MLP neurons of a small language model. Each row is named by its layer, matrix (gate and up: input weights) and neuron, and shows model dimensions 0-159. Each number is 128 + 24 x the weight over its row's rms, rounded and kept within 0 to 255. Numbers have three digits each. A neuron's up and down rows have the sign that makes its largest values positive.
Before each neuron's rows, "fires after" lists the tokens most often just before its 100 highest values on Wikipedia text that the model never trained on. A number after a token or word is its count.

fires after: " In" 19, " in" 11, "w" 9, "In" 6, "p" 4, " w" 4
L2.gate155:115116106115150115111125121150132149128141117112140103146123150088099144135132108151119124078133161109085116091145133124117156158137150143120118146092120114151142128122095080141087140127135162079152103057125093135141095134149124109099142158138122089151172140134115129152145109130148129156137132167067122174153136155121103086123122132135153099117137120118131093108150157116178063098130156123134110130117137159121133127121169147117109088135135113120116143124095186153153093085085154
L2.up155:135088125111142169154093116116104129125095125084091136149108142105108162134129139135163124150137143139122117135164129158128135124106133141100125081104145071109172154148113126105121168122101084138146150082102093146143086112137145132129146160128127124124090106125111118137119132127114170137170132109107119133151117128125144114111174099107096085116135104154141139117112115088138081129125159124149145118141134124124119093155145158142124088071153146130152121137112172182158124042158146

fires after: "." 59, "==" 28, " ==" 10
L4.gate336:117124092118136136105115142169131112157100149166120149142127132126114064103150129130133165168151100139128139091167174132141114123120120170165162127102093120128098100112164103107122100164134106166111157092104156143152138109126103128128138122143116138124193138083116125179072088142087108124152127108149116122099118111127123115095130104163166169137090114130131141120147127141101138171103116131120169165126102111098082131123107109111127112114150135157128091117122119118088141106159100
L4.up336:114114138118134145120116120162141109135157140155135133133127155112111123135100110135124111166111130138157134110126138163132150092110107113143170105142119126156093110148184079081191157168165119152145117143143095162127109154108141167136167158154090140120148151136130139171151071150111114073191149133136102110125125152143097124125130187137131108135114125130122127110186156151123138094161106168109119111105137128106120127130120120140138117114169109161165143113109129142136111178122086

fires after: "." 86, " |" 10
L5.gate281:097168146143147153137069159152155124165087140108106135128112117153080141155153137153102109156117135073105131141108143121145141111114119116134095101107118148115120134136157099115124140142158127127125121114128154094121094131148120105135165173103088178156139153146176128136105135150107130156185095148128127113103158127154111109132106138149129133158153116122104083164131145217111153127131145141156125109115136104112093089132142108112134089131106151130106126095161079148144153127107108
L5.up281:138169128148141158181126120149132145112130139131152083134116120152150116132120148117140151084131122127107158138153132098135097104176072118115101127140103178115181142115161125141128098109134122097142100162083132131127150109146136118167147074128101143128125117126106173143087156126140146149099097140089109131094083091144137107118141125136134137097158145112083163162100122163112140122137165109130096094122119151138148146144133158163144140115099120125109127089178093131171079133111149

fires after: "." 80, "\"" 7, "\"." 5
L5.gate95:155146121126150152130107146131133107117128135158133180127129115117131110134147122088104164147147103102154107099098131082164127101113134137118123150075105104113126115141185092117172073156159117132136141102129100136164097121141154124142204141149109151118153135120147127150086118152091134160139132121114074115087129114121102107116134120139130125104118146128130134101186107144113151153107113134118149103128154122111123095084123111153138089063166126119092123139146114108110102099078115
L5.up95:120103084167141112150126124161133136142112140163163171111102163109139082131141134148106124143139147120120185129144139133166135093147085132088151126127105092152136123128198107129155105130150122130110149135124113137141146136101135162123174137155088191127148163174105129143138090135132105132143105087102112075111138126117156104137110152106132140113125107119102094077148117107123147149119101124146098113128151151112130073125088142163179072107139118119120137145122110101128151139133113

fires after: "W" 23, "In" 15, " In" 6, "19" 5, " June" 5
L2.gate184:150167122123119099155110139095136113131121106133125162171125086136129097140126146127116098137133121089118085111136088150139139154144117148102143131120147138139120121124156153151140131126122122117095138154104136115130121146127111151089138155115152125073142093129124072134146133129085124153125100135165178115129123149078103114089179068060139143129155171128113141154165162126141111115142139134123129145176141139119125093150129110154120169099088173130091145101061119150115128139107161
L2.up184:088093134110135169150105107109106157151150083140093137122156104118080134112134117128089149120131124115135113125090102148108152149093139117125138156176152145133151131123125117093084143113101111162102111116103064118120123156130149177102131148121187125155080135114119141125125097099103151129108090136147089111108117132084155136160148156149126124125131151099133137156137130139145103121170175074091095143157107130132133140117116103154139088117150164138159140173145133087143129128103122

fires after: "5" 13, "," 13, "6" 9, "4" 8, "8" 5, "7" 4
L3.gate583:084101079102147148164123113096173146193121135121104146156132124141102135111100143126151121114144097136107120075106076123149128133085129105154122127140128122130114153113151126110102153154120128149183125174105141142144126129128128113108094132129115145144115094119115162135085142114132159117126087093108109146097096106100156107138100091118139166158144150158121100142154165106099136086088144122123085138139164127148121160121171169166153082148157130136118128094113136108129149138165125
L3.up583:162097101111147103173131118122144105166146142174123130142073157112134127131088116134139132121147077118147106152145146126122142135124126119087091152109139137144106111117113097148103166125120139104117097152134127165106115105152084088138140109133167129103122120099158118112220117116148115099127186153109169117184099116137135120163124142099141106162125130143123103114132123144105130121121151132137168155117084113175138103135161115135130110109131119144121137123088166142149114159090080

fires after: "." 84, ")." 4
L5.gate21:136132150135103105139118165151144138126158151128143132123159139138108173087149162135154171139118127145103116103122122120159106097123097109153123134140139158132185127160167099131134126144147116134153178131130129130144185120157125120138173154192160110140187130125107109150138076134107129090150157080138103128095088154114129103114131117148126149111128141133128155103164120066132146122113113120115187166134139102107147156112143133179143102102085125146172126118144156134119105138129105
L5.up21:126149145155115103097095133154106138144151130133110182121108186138142159158137118101144150174112158168113134129136108088109094104098160131168129149146159136100126102098151139135159158151125144135174166116104140117120130138115121135135154185194113131124141163116096103136114071140091108093114144108098121125135155131151147112142161111123124146060121127111150121146130128102118130111114111109125152085121154132171133131088120109110136151119120151161143183126151119169159121134125090

fires after: "\\" 19, " de" 14, " J" 9, "==" 8, "ran" 6, " s" 6
L3.gate236:166073095118122135123067145120135091126096132120164083108130138184081136131112144117142097150148121157130083123182144122120144125173113160130106153135134136096127109116117107064096121134098116148144150143108091108152115116120139136105144118130142136094151152125159119127141097137125141159144122104172110166138183129107098067147117068132121085116163139110112142110171140096116148113124117122165127149143149129142116100158120153139165099112113143109123107121102105117123097129111139
L3.up236:131130174142154132122147133119142151130132157124160111149129144095167094130108120091133091158130133144087138140135073131146143110128066181098131113152111108155134154148158114146139099109111141095152157118148149175147088118115136115168132139144089149093180101094140111159132159096114110142116155122156143175130157140112131131127142110143156138099169136137130187151130127143101158137111135119078107133129127137162149133159105105146120076145103133152130151166167087112134107157105124

fires after: " s" 21, "S" 10, " C" 8, " S" 8, "s" 7, "St" 7
L2.gate508:121128161117157095155125128187074135128154123104130120105116137114129138128097179073142141114118113126142070121099138124091107099162156110092145128100106124132115124172132116107108127164127145150121139141137141119135156115109127112077121151131202142098135119126102130139110127102131145108097122123089133107112172133096142171127120160120075111121145126104114126131152152177087143093149165135165173129121123129146136113131114085089124140086169156134138107130108143118129097174103151
L2.up508:164122140139149093136117139190108090156141091124110169105117132138121133133101147101144151115138112113133077125175121102067127084126124130083146119099136109138140104176157128117125115150113135111126137153102127137122149113140141119073140164123147156130128116132136117126101111062104134125093140125072131098124113131141119135159118159099115125122143118123093132111191103146090141128139139084189141132138114145094125111105158102059131109092137168112143111109148126113097117152126149

fires after: "==" 19, " dist" 12, " ==" 12, " Sup" 8, " ext" 5, "." 5
L5.gate99:116132129145127141147137143110127110079127150106099133090086157112194136147130147092071113139145081121137167114101143152098131159127110134132143158098140125165106099151113111125139115160163111151133099120117104120125122095119095085126151116132159132109125130097108137124139125128123134136074137102139138116136147148169121126119097158072119158113111120129144137185118145115141111111126146174093127098097158121140116148096117100119123154065144124095097147096100157109141143196115084
L5.up99:124118091110041112109114108140111097102103121132149113117155108116106119159139129150161168164149122122134130107135130132136094149142110133135140121135174126104126134120120139116126131179187124148147130140160164140156119122117117108134154099134136197137143156164142128120138126140103131058132134073147151155089119120144107169119154152147108146099136114089100142160133090094103117121178122173084132134135113121132114131133113121128173117130135128127146123092111126114143210132145133

fires after: " |" 24, "." 21, " r" 11, " Bl" 4, " L" 4, ":" 4
L3.gate334:156085135092129161097119149147130156104116072145112099143123138062129102115103124105122137086114081127127133102140148105166149142150145094173137143155126121120144074176118138128143118135097124155127193138114143127128141119157109139149144126104157139142112113176113180150118132121118131140125181111114107176094137103155126130125137137136171175122115136098141088156112118103148115155130144090134171125104105111131141126115152105143149127121123080148133077119085102096120160133113123
L3.up334:073100179156137147104146176143141131102100144090117144122125108121134127136113124132154168107129144102106125099148125132146076118136105161130115125120145123116069151121067116123115166091117128127152101186092092133099120137154114131127134121128152160150097106147107149117107143182127107123152133093086131148137128136127194144132097164171091125101148138138162130101130135078117142132125122142148091095137119091119101107152150128120106114118120147155132161088100161150120120131157092

fires after: " s" 29, " S" 15, "S" 7, " Ab" 6, "osp" 6, " P" 5
L5.gate372:156127174157085142108111133155133184124116098134134118131123120145130142164145122075155150153081103125109082148093078109163169121104128182155130082109117137097115098119141149150124165144124097189108138105121131112160117117100115123168136144102103124114104139107123148106081122130136089112126121123125114105130109137101107130105115140132182147118105141164133171171088142154131154119108140138148162113106171115123138116146138111142142123084133151097102079159126137122157137136129105
L5.up372:132133130130124123125096167136114109154113126127146144113094116091094102133142142148158113101126148145133126106104082094124148103119102083109128142147150125098108117158152087143096157137117149136160147162080164132134167143129118173164137119148146116107092111134130128106166177126142120140099117130073131181105129140112099104110177081113107111123074097132115146098127120151096091115106079121152127156153092130126107115117125096103134145163087162115168123158131143125102110098124086

fires after: "o" 14, "ra" 14, "g" 8, "G" 8, " G" 6
L2.gate430:139098149132095142149169128162136129121105093139105105126101190109132140131092148123142130126127144164116149096122141093126118114118107111126142068147181180143151138132162136170135160127106113198127121123109102162128165121127109125128140151138124089100135164137177158126106086107102145113131105170111120113167131148086113114140116141160116101114111134143118117086104087143114123132133161153133127132131146075133123141139121118140084139133119107082126132098184122118118181087145148
L2.up430:105137147131123151152132153124137092091124135136109148160122108097106169162079154123130121126064117154128158119140133082156075152141147108101145100167123135129145125115161115121114138107122149150131154102107145118117091129096100146109121083133143106174118146128139140167135131124139148112109129154087136124148131148151115116138108182150106109125098147139123127099134139121141101163149161153110131091123151101150123138124087078151136189096132139096188163142171109085161133125160165

fires after: "g" 21, "G" 17, " H" 8, "M" 5, "P" 5, " g" 5
L2.gate225:140137119162168122141094140156112155109075144134088162102120122146120142073090161097144118130113144102111129144125144088090091094137126132145146103127156110119124131121173115152116128117100128154115084158119132141146144112125112094166140128128076094136133114131163161121109156084087124098152110130160094150126108084122156099177131139116139122184131103120115098152115091102104099109169133142108162120140113130177143125142113124110163154119136151123138183104108093122083118117117139
L2.up225:111127088113134117112092162164139148128139160168121121133122115079103138128192124116115145139121136077143125125101152145134121166121110151169112097140170125130154127104146104129099131129094119108117136162150124146110107138075074085170180116135107116083137122145154165110118137106145115149107135128092142176118121106093151148105120161144088098130114116118158143096123138142175131143130140156122135130151088108116126147157113125176133097107143092174131144128152133121153099136191124

fires after: " |" 42, "\n\n" 9, " C" 8, "b" 6, " B" 5, "." 4
L4.gate520:089145117113119111145151111083119137085133092146138158141087114138104133114135148148144140145096162125097158089105103170158118093139093142117110123107133130147137158108136111146174146100153156130078131097110096120131167143123107115158132130137138100118162121157113146138123134136098080103117180136092105141100152131060112128132088119132090184110131089145099123124114093145074122125090165127094110124101131141136178122111113183136136114108131114130120173107126114125109113129108135
L4.up520:120148134104133137120141137129131118150142109152147177117092123080139126090154127088168156163111159104137118131147105163093136120119127135138142118099119100115151164101124111138157143122139117126101126105117042156110159095087118093159114138148169134129141103137115150109114097121119102086122124102099121066159137140096099129155104132136122181143093111132085133111129145117078133071094120141111125105130102153121143106150117173147144118156100154104118183151139090127130134146131124

fires after: " In" 35, "In" 25, " in" 9, " June" 6, " February" 4, " " 4
L3.gate625:161129102104121128105149168097089124170130127129103056154147105150137087116103130113139131123123139107131131143120131141149146089133138102086080156126125130119183094155150135141104131149148074126151144100114118114116093154136174097131112108124095127128157148159109116150098129093161115123142111148113131144148104148140163137122145083107138141123140122110135088112154154146186108097144113092094154153123123178124131163120098170170141125090137153138153073136109165121117128117124153
L3.up625:162120106108124161148175133124144127127097155111143166104143151127102166111130123163147121133128118103094140123147104066103133126147115144123124179185146134102155140124104106119117133127125126179119112127139080092146135093173110177152134180109178112121093108116109104126152116164142102148101136136145125139110157094136113122174136133131110082151117157150115132132137125118163137194162143155145097147128133113180138161110186144141144153120111098111124171123161125126138139125120141

fires after: "\n\n" 53, " =" 17, " N" 7, "\n" 4
L2.gate381:130120100111123154075130127139115129132106139105096133102153139116128094137148113116148073116124131151149148136146158105114111126146150148119143157105113102142140131142101132188137157134123159104082119139182159098132124110159143161146147097146152164106146128126184110135134170105115123113114131088110102107118131114123144080096129157119134123128146131112103075144097119150180122145143123107156146124103076101095154150148111099148148114166178133120149118148066110111114073092111154
L2.up381:116106131113089108136118124070134168118135085136156148136099143097149145178109118142093111099134114113089138133162121119126122120106140083118139158113093148144146111118152166154117143110116131085095110126119110101135117106123113119151122127161144122136093129136091113088181133088098144144108126070096132081131104109140171172112143142147067135126152125141154124144111111138169120150157102119146153165151095147094125138109167126125125087168136171172138127140129147102121106139140163

fires after: "." 87, "\"" 4, "\"." 4
L5.gate382:113104069141133159124106155131118107127101118134149163109141095142106113144111131131123146138162149121136135109127135098132100121122124109092129134119095107117160115153189108116176114096124112118102162121084124156136132128120144095090175147146111144108165107126163144146125144149099155096170150100106079151084136143107121129092126135110147160116122119138149125111157127157124151152088140114095139123153133164103118071098076155130160096080134088144104159149174139133109132125101171
L5.up382:151139134152135104129095113159168117154109110194104173143123145133123126113127132138085157154121113164136138147132154124177120107139125142104113123120090110165139149104145096106115133139145114106123131120127124116165102092106140112154139105121108174114182174117138095208144097118132143104108150130100101091116157124139109134123132131101181154110127128169168130094149134134112172182153098083127143121148139163108137123150095119111107120119146110127102134104115128114167115142077109

fires after: "." 60, " |" 13, "==" 11
L4.gate55:141093150171136144164116113114110114168101098130086148136126158135113120154122077128111147113145103138133133122107134128134104130141162142133144139127066162128116091137181080119173075121114146148121140138173143152118115125139080130145161140143088164126169103132166161155104163132075119134116188087123108143103117155101102107122169127156137136153156136143126112120143170080112131116118086139101148110123123149126130138141121120131157139070168155155118119126131111135145135134117103
L4.up55:140140162131165173115108127137151107135163155112137128150123130129122154097108122156095160175165167126153109134122103120144138120126131160152120157134160091121104117145151129130103141130145151148091150140103094125134153114080174158128159179100131105127149157091111117124121099132133115146116094120079106103084110143152130126125098133153154107104154136099128132090132121153139160081095120095087132133126142162104183109150075167140125099119111101186136152125164144083125134142126111

fires after: "." 74, " the" 4
L5.gate70:108106122144148120150092127079138106131130174155158120150148127123101094103166177115092095114129172140123142114104170106160153104150113169120110127128134141115137137152101143108174151171092137140088129130151151113156157144125080102087127120171149128103127143099164103124118124152128122121123165155080146090117154145172139137154143141105129126124082135126149158101142125118140129147159107193092106099120126082137089124125138158131120108084128119107123145110084123144142135121104161
L5.up70:118076136180123112145113146133087142113103143113118146060150155111109116111112104164116143128074140138143120141161143115112155130177132110114109138142158120102127071116150123122118115178131103158112109130104147106126111121080123111136156133146170143159087106101149082138125102159109061115115152105090145085124129103110102133124148182100167112084149160092132110138144132117111096124106115128141102140087140108103113147109116155139117141102147105145158089119126107139122114146119123

fires after: " at" 44, " is" 11, ")" 6, "2" 6, " was" 4
L4.gate413:134170115106132107122099121090147141167127128136129175165095141098123096120116102120174158097123156104131136156146138127144133163127142196148140149140118144115119116123160133117161094137103106143119099102149088105103135130116140106099150123119103126121143137134099127166131124110131069152127097079125100134126115133136110166162088119114100091158159105117121157139155158157172078140124154088140137103135151109112152098115162117102097092125097144107111121122114061168142123168109124
L4.up413:109142099154124109135109126128207164109175128172125161127106144133118118133131110055140119136102101141176131171142166133097134155159112134108119104130090153164139127139145104118141146115112142116129104129108155142174151139114140138125155082116137125186125168131137095122124111090140096130130138125080150128127090087159114172156121122123131119156105160102116130173161130127138102131133103136120108204154115098153130126127109143118128125125119157069108100153131124132148155141118129

fires after: ":" 42, "." 29, " Z" 4
L3.gate445:078094144136169150135148106163146123113092141110117128146088125127156103147088134176086153110106151088145149161122146103114098134142132138112112120098153090135142143162126134172128163120107118160104151122111091121093141168124086175118124159075125161130123141153159141123144130150140150146144081156113122091128086081140123122108172165143119169100097140125101140152121168128118155113162114099161145191102127090139114129131146126122159111129126107147103114148121123140142115140113112
L3.up445:114175151125135131135135133088114150147109131115123165122149107070101096132167134163146081126128166089156128138175081165094122131147167098122118164121111132121172159145159129158092160163116159098151143158137106114121116108113142163084133116110141142136063134112113101117143115159103127097111095138108132119114110106108129143102120106112139127122157158087123105145098098114177146178135140133150116144130158113119144138140129141111153145118157167127076135166165109113124144120137095

fires after: "," 56, "1" 24
L2.gate460:104138131132135164147131111119075131164129189131103134134122152116129095111165149097125141153144137130124137154167095106158131105105100147160116102103113137111121162124119117106157111129090114132197097100136133133112137121146135122128031134185086145134148124123134143136172129096151107111129120124122099121109119138113162150178167132155119122086120135141123154139140126124128187125140109179122089124148145107118169132156153135109136117116157148103155113142089124079118112147108138
L2.up460:181089091114151151127155132129123129164097171134096163120154124105118105110138093104120143101158132131111103118158099101125147177102130119144119125122143144129150134111138114137114137169086156126130125075158126158120145118135152109123156157104124108084115061148186142095114141122146149100128154153110164138131143155098142139121153099143135147068098110136083114133148131133097127134138143117120117130132103088129190123132172141127150075119122097118167101170115122103105126158118109

fires after: " is" 40, " was" 17, " as" 9, "uc" 6, "\n" 5, " also" 5
L4.gate287:075148135139119076158175120126136148131154111149136124103114112136129091123112084106125171124120126137110119161161126126103143104117143119118167103159106159195075101128168121092135117123150140157152102122097142136153142101153143123103119126141140139108115121169112106162163129101094098122119126109128110160117143083120096161094159156152141108141144143175143136152122186119107135102106139153116139136154146080090111120119127164137108172098093120132106133137082092133115138161124105
L4.up287:134140109128106137157152103103140117123112146088135105150107144143138150110164123141108147120115159142111110128123167153120158142139117074111140106130107132115105081115119144110143134142190129115146147116137146108122147155123086123125148092101130103124107104142164112155153182134107091102184143082156135117166111164118143173144126099154103111124121149107134138117099101165120130119129129170092196160110135112103141156152089157106128122118191149123102132131099127086193148132136140

fires after: " at" 17, " of" 14, " for" 11, " over" 9, " under" 9, ":" 8
L2.gate599:117152123133133113129121135153135109114140138148124165166105154095125174127120128186166159113135115090167094146136156165108115112169125083109114125098144130082101105130084131153103145126140154125133152114109168098125124100120116117111124142128132115178094146132140121170127142155129124120109139094117122131115094108109113137130136110092136146151094136124131099123129145082168129133132154124145153166164198078115072113112109102192128093118090149149138089135119153092127112135136088
L2.up599:127097120133191122074106150141095156101116108127127138153155116107123124105126156116160135121123142112114144144084158113108126145119159081168120135166116118116150108136140142164137107162130104155121119110107152106097120144135100115161108105123137117199151114109121116105126131106146138107145128157177112107107132088086106142107091139121143117147091130124130097106092116162117115127107133085144118158130102109181131110080110108146140076062170132086079126130153112114139127098116135

fires after: "." 25, "2" 16, " l" 11, " ===" 8, " Mad" 7, "1" 4
L4.gate577:141132109151128144144128123077091151147092138118159110125151140120077102113126135120103098135125113108097118108121130083147118106178110149130106164149096103110153149081103102147079107120123146089158142185100139135137154117146125149121187131156144126131120096124140134165148080140108088126106108080138171144109127137142129156151099121143099131118135144077083108107152130088133129124146099142105153135121104180156145155136113100161173127122102119154097114122119122166115126136121087
L4.up577:130136120158121111108137137164114117129121149173143120128154172122115110143137115104074147119147105114150111080152127076100155119094160156113116148115109122074102161140118076101088131117121142132167138185079112156130105157145114109132138134156139126129109121097140090131167098110104125152113166159113138144126122109147147170133127098164121128151150146093113089105148095141150155120122120105103130136173081134137127151093115120093116144072088098110106105157134103146146106131124099

fires after: " C" 14, " B" 11, " G" 10, " Sup" 8, " c" 7
L4.gate370:133099113123131104154132123193107086145104090153154127142140147131142110119127152088157140132138134150168182129133132131140121131152158125116078136132116103150173127179139131129127154156146120090094122114155110083116123133148109131116133140124136133120121115137115155087171130144216106124097142137153168144167109122096088082101161121097133108162145102115116088110159110119119109107147106148145133156154163126142109135125121094118112125113144083092146149133112084134141073146117114
L4.up370:124117142097140128090130097151131103139146128153146127120168099147090113119058087079106135112177073166149094129134111162111137124157092094141164117149150146145123152171132122143103158099170168094112107135161103087149133137113190172142096106099148138121143113131133096117151122156149130100117119131135168120141109154107147132082112132137148106148129123136086128107122107118129153084130105143093150140129160101096122116126128141121117097112129142161085162129109123143163127116149126

fires after: " is" 33, "\n" 17, " was" 6, "e" 5, "E" 5, " rem" 4
L3.gate333:150145117134123128148139144154124115106163116164121148102081102126125136135111164124132142125134102171127134140194134133151119137116112159146140092126141089127145127115151123109147126159141078165179144160126100125121136135121082121119115118170113080168115127139128104188162112153153124155139129113155124107138081148142096126136087094137131142148103151125152139123150155079144144119149131104122138110160172100058113147153089094121091117130088104081094158153119106115130115103128156
L3.up333:155159154139147140163149124115157136159123113151132084168132155113104123163113173129113119137124064155163152116113147135135128146147111089131112104087133089122140138144131117121155107135193107143119132159130106193125162108118140137089086152126127129173118118159176109129104098118126137112100083115133149109165136183135152163126154112148148108126137132092142111140138128137117115136096091118165174099189104115102142095148166121126132149132151121112097087138120126101134127153122143

fires after: "." 18, "\"" 14, "'" 13, ")" 13
L4.gate579:140147083160152130129102176171089108111138104140103111139141155135117116089140166122140112111097126132121087112153126086101142103165130171095136114097109145146134113107103136131128122105147166101099119126112119168115160143191119137130162105137120129108177147147141111175137124082115105098120148142125100165116087121172136159098113132126134132153128129145149118117159148144110088098149134167100173152152131144124131136148148114103197144105136136131145147149095100177137141138127168
L4.up579:152136108119143182141072226104139139129146143083115126129070136134146122141099160119079166138138129144177142118151174106120169106127114161152117084101152088143093126141088129145142168124118115149105117109131162149099115159160112120127122136115143116113112125137138128187137130100106127084147108161132145122122131131163142117106165139117143135132146069163097110095116173116152101149125127151130112160113134115124121105131105104107101130127145139125099117104118139150119148117135118

fires after: " c" 19, " in" 12, " G" 8, "c" 8, " H" 8, "In" 6
L4.gate129:126106106114121114162130077127109099195104119136160109139096133075109162129111153132177120138125165151118127106142167141104150097133148093111172141141128118142142111097123109103135134115140097124127127168095128138131124142107151123070144119157105111128137105150130128147111107103106098139092100148116116141139174125097123125132166098091130125160119111151086133119131131119215085129132156125162158137116150174132142132125132083119130138117158073113125097116080151099142145141153136
L4.up129:104138105086126165154169107147134170148124148070127173089095108134119124109139172140093155095125131149136091123116127133096097130099101132069107141135134147094157109099102115123159116127119086146139136147141142178114168115155092125157160123152105128125100132138143171110115112143112131144133132143122142197134136116132117160112171105134116139166165078115125162125128118113130095151131096095134103158110133098157114083109122148145114159105137163126118121124167138138158102088118113

fires after: " |" 43, " -" 9, " comp" 8, " o" 6, " occ" 5, " O" 5
L3.gate285:103161131116151156160129153120120091133122128097118120085118186095127111155130123122121095120141106133124100108162131116156114155103143105124178109129144185135144114103128113057129148139127150178093207140115125149130151112135134134102129169195115125173154112149147166140100140146140108077103128115159143147081151115124130153103145123129130102128104127131150138127141136153127123143162126131130113105114139129130117094128140125111119197135113128094136113140148086073087116114123121
L3.up285:134121119165138123121168152087128144117096121112138115099132182176139133160117116116074119140132138149149143123157095110114135127082152128173150080122103159156117115114112166133106104151158144105139117128135094160133126116131108128090137085130089136113109188133128178107143080137099140098158123100159085092108129078146164151128148139140116082115111124148115111129115112191091129102117132192164120129096086118145142121117125116130138158126137128149122097136127151147109126131140139

fires after: " |" 22, "." 14, "==" 9, ")" 5, "===" 5
L5.gate490:153136127098116142117084168112133081147159140131123118147146133168132101074129126143105081105150141115120158087145103145106128121151135116160143125090116134139125134132141080085143134161166124145102170130134101151139146144110094208139132197146131151155111120115155119163130118157098101123137122115116115104090088134132113098085149122142132133158118141079092137141129139094142123130156150136128144082136091138147089134132150148101125109099169126155105112137088177148115131136137118
L5.up490:116134127111122133075111175147121097146121165178130145130145134152183086132109125113080139104181117095122120122156095108129120126143117123162133093117149126128121081139138086097144139108112134156137120133144123170090143122093114186127112156148143118148128103092141116161152065103096106172156149142135139124130104112091136132144140130148113122144117122159115143139157104111116139130162159129070161135141094109142094080146119124113175108115138133138123098135167122119094108111176130

fires after: " |" 69, "'" 7
L2.gate226:160133148145142165157119173148113103092146157163114178123102129142105140135106145109157108098102125171164123110141170150107114157139111147157141159116147139144136086144152145102148096120111132181126165109135094105093105150110104170167161094155161139089159104133167153150151105131158112102112122129126148101161125127144146163153113132122131123167145151073145158134125104092136103179117108136121121131143105156122117145105129111105172137129102089131122171156114143146114159113124106
L2.up226:134118135100111094135106142137117144133110096100149085129094108117149146100135125111138127134108174122133154070163113119102153101119130158148142127117176136129121083100097107119144138139086123137084113120135143088120115150157150129098145109151140140047160128161132135118113116118132117123152124132141151111100101099171156174154117141127127126109152080142110087109131149127075143096128110089170120163103109088084175140120127166087146119146151145130137176108099096125138115114135141

fires after: "2" 12, "," 12, "5" 8, "4" 7, "6" 6, "7" 6
L3.gate81:168111133115137131142157104135133115195101124150154121136105169125145127170147150161115159110141105141122124137149114126156134149140133144105128099131128137139105119154123108094144146124116143113150140156107173119105106105121114125168134135125149129154109123102153112150121150134116083162167157107162130106100079109132173127112135138176129113122114183136114108073112112132085085116088171126149170165114181068105162137139125153132147165152126131075135142130129123117114137148116070
L3.up81:143149111091136138159095099096142139133121140121160156083107168151131116093151138153148124108123157151132171143144112095139101149176133151128095121111152150088101127145082114112111136151134140096090137097128145135114123148154095133135112086130153103078132143110125130117138167168100137117156117139133119168151100139081106126125075116114122101154155112116106136107119103156126144106107133172115105140143172084157160138137190134151123090117085148104107107170158109093107126117139098

fires after: "il" 15, "os" 12, "a" 12, " e" 10, "na" 6, "l" 6
L5.gate438:103109147149073127168152116098170126095113171118135145141125150119112128148144132144141075141138140127109116144128114092123152118162096147137147122187117118159135111110136095123113135127156153146112105141200107150136099131163097169097118128127146168095086131166123149127162106145145109114094158121149121118073152124107121117157156136129209119153148128129155091139126161120103109140119118132158134106105132139131125130142094122120139168084122110169123130156148140157129076162136146
L5.up438:075118107169109153104111118137092168180125029080138124127106109141082165135120115125116121130150128138137161101154138113124097137145114161119158106115123122111116106102154127094129116116104096159144150147156108129153143160101156117186163093142129141089128123112106111153123143139124155133109170167116118106135150136122141098109088165108122120112095098127117135145132154088131115140126148134129091110099113114154128140170095094160136125136131121147123131083135103140149108110175106

fires after: "." 47, "2" 13, ":" 4
L5.gate153:119157139113125128115152170103144179123115089128123121070126106104118064112157115126137141139117130061164162125143146111161119146119155161128122144137117122110100135136116127096180158154123135146144137130114118083128085119120145127124155112152142173107130114150163126105112111147157113102079157144104094147078104132111113131147137134102160137132131094099184144080106124163148097165101160155123119121139131108166152109147138115144158127142144102161107103121112109107127181157143116
L5.up153:153132115125169088077138139149142121098137117105118149139065118166151123072102155102095112125147122102163099155143120122104166180121109139108145133168141105124119166152115144120131111114116145133149079102111128157108180141131093118134162151124140083159071143121127130129111128107128113137102129137129128092108138116110143100113074097090109167157119143136146122136136147124116111121134150155116121129132147102151068178172118172131120131121107160115141139148148101138131168154143087

fires after: " ab" 14, " s" 14, " J" 14, " S" 8, " re" 5
L2.gate261:175113132159151088159127108073119155120113096099139112146096139087116132149113115132159080137108124151146133156132147130119128079132121087137136133083147134130151082142094133138169132166131094153132143139110145121099094137177170138158124096106092128138158122143120143136114121129156119143150154118146130158107093085092073096118135119153150124124074160117130170129149146121103134154131080104151102134114167150132140155103121107102156078126132151122099101121108111098153145128165124
L2.up261:148156134110145148124119159133122131140197144111185113149101092130127127164147107118155133153141128165146120147112132128121112121118142080125115091119104108110122110135154189148153144131109106120137157157127155075131091096142119153149127132107096150088180114127128143114186151146114155142159162097113149110124109124128129172108109137121124147147154158160083107151124109156154149126117161163133144163149100150122128129179100153135111072110139174148131105166158123104156136120153107

fires after: " J" 15, " F" 10, " P" 7, " G" 6, "R" 6, " C" 6
L4.gate524:135143101058185114141136144148118129125123083151144114116116125137098107139163116080153096117142113155143109107113110094115143113123093144156165093101112157102122077144122158092079095145122123106096183114139190134152125150136095120132141131115109150142128143103146152109146124155129110158083131091132126107106102154152086145147094118084106142137153134097111136113137099117151105145097108146115146174126164119162133135111127162121114114110140113083115130147151107145180123141146137
L4.up524:129100105127144205141134080130157126132173126175114133096111150134081155125148137075148101111151159168125166108116122138147101103146146113118137132106116117116114098136155123150135120121123098131133113133152119136108119140126126152117037136118094112117175105146156127161125147150083123120124115126148135137147142109084099141174108125144154129095131140100138135133108123107149154102139130092092124118165134094158135100135169163150135142146141174095126129144108097167113131096143181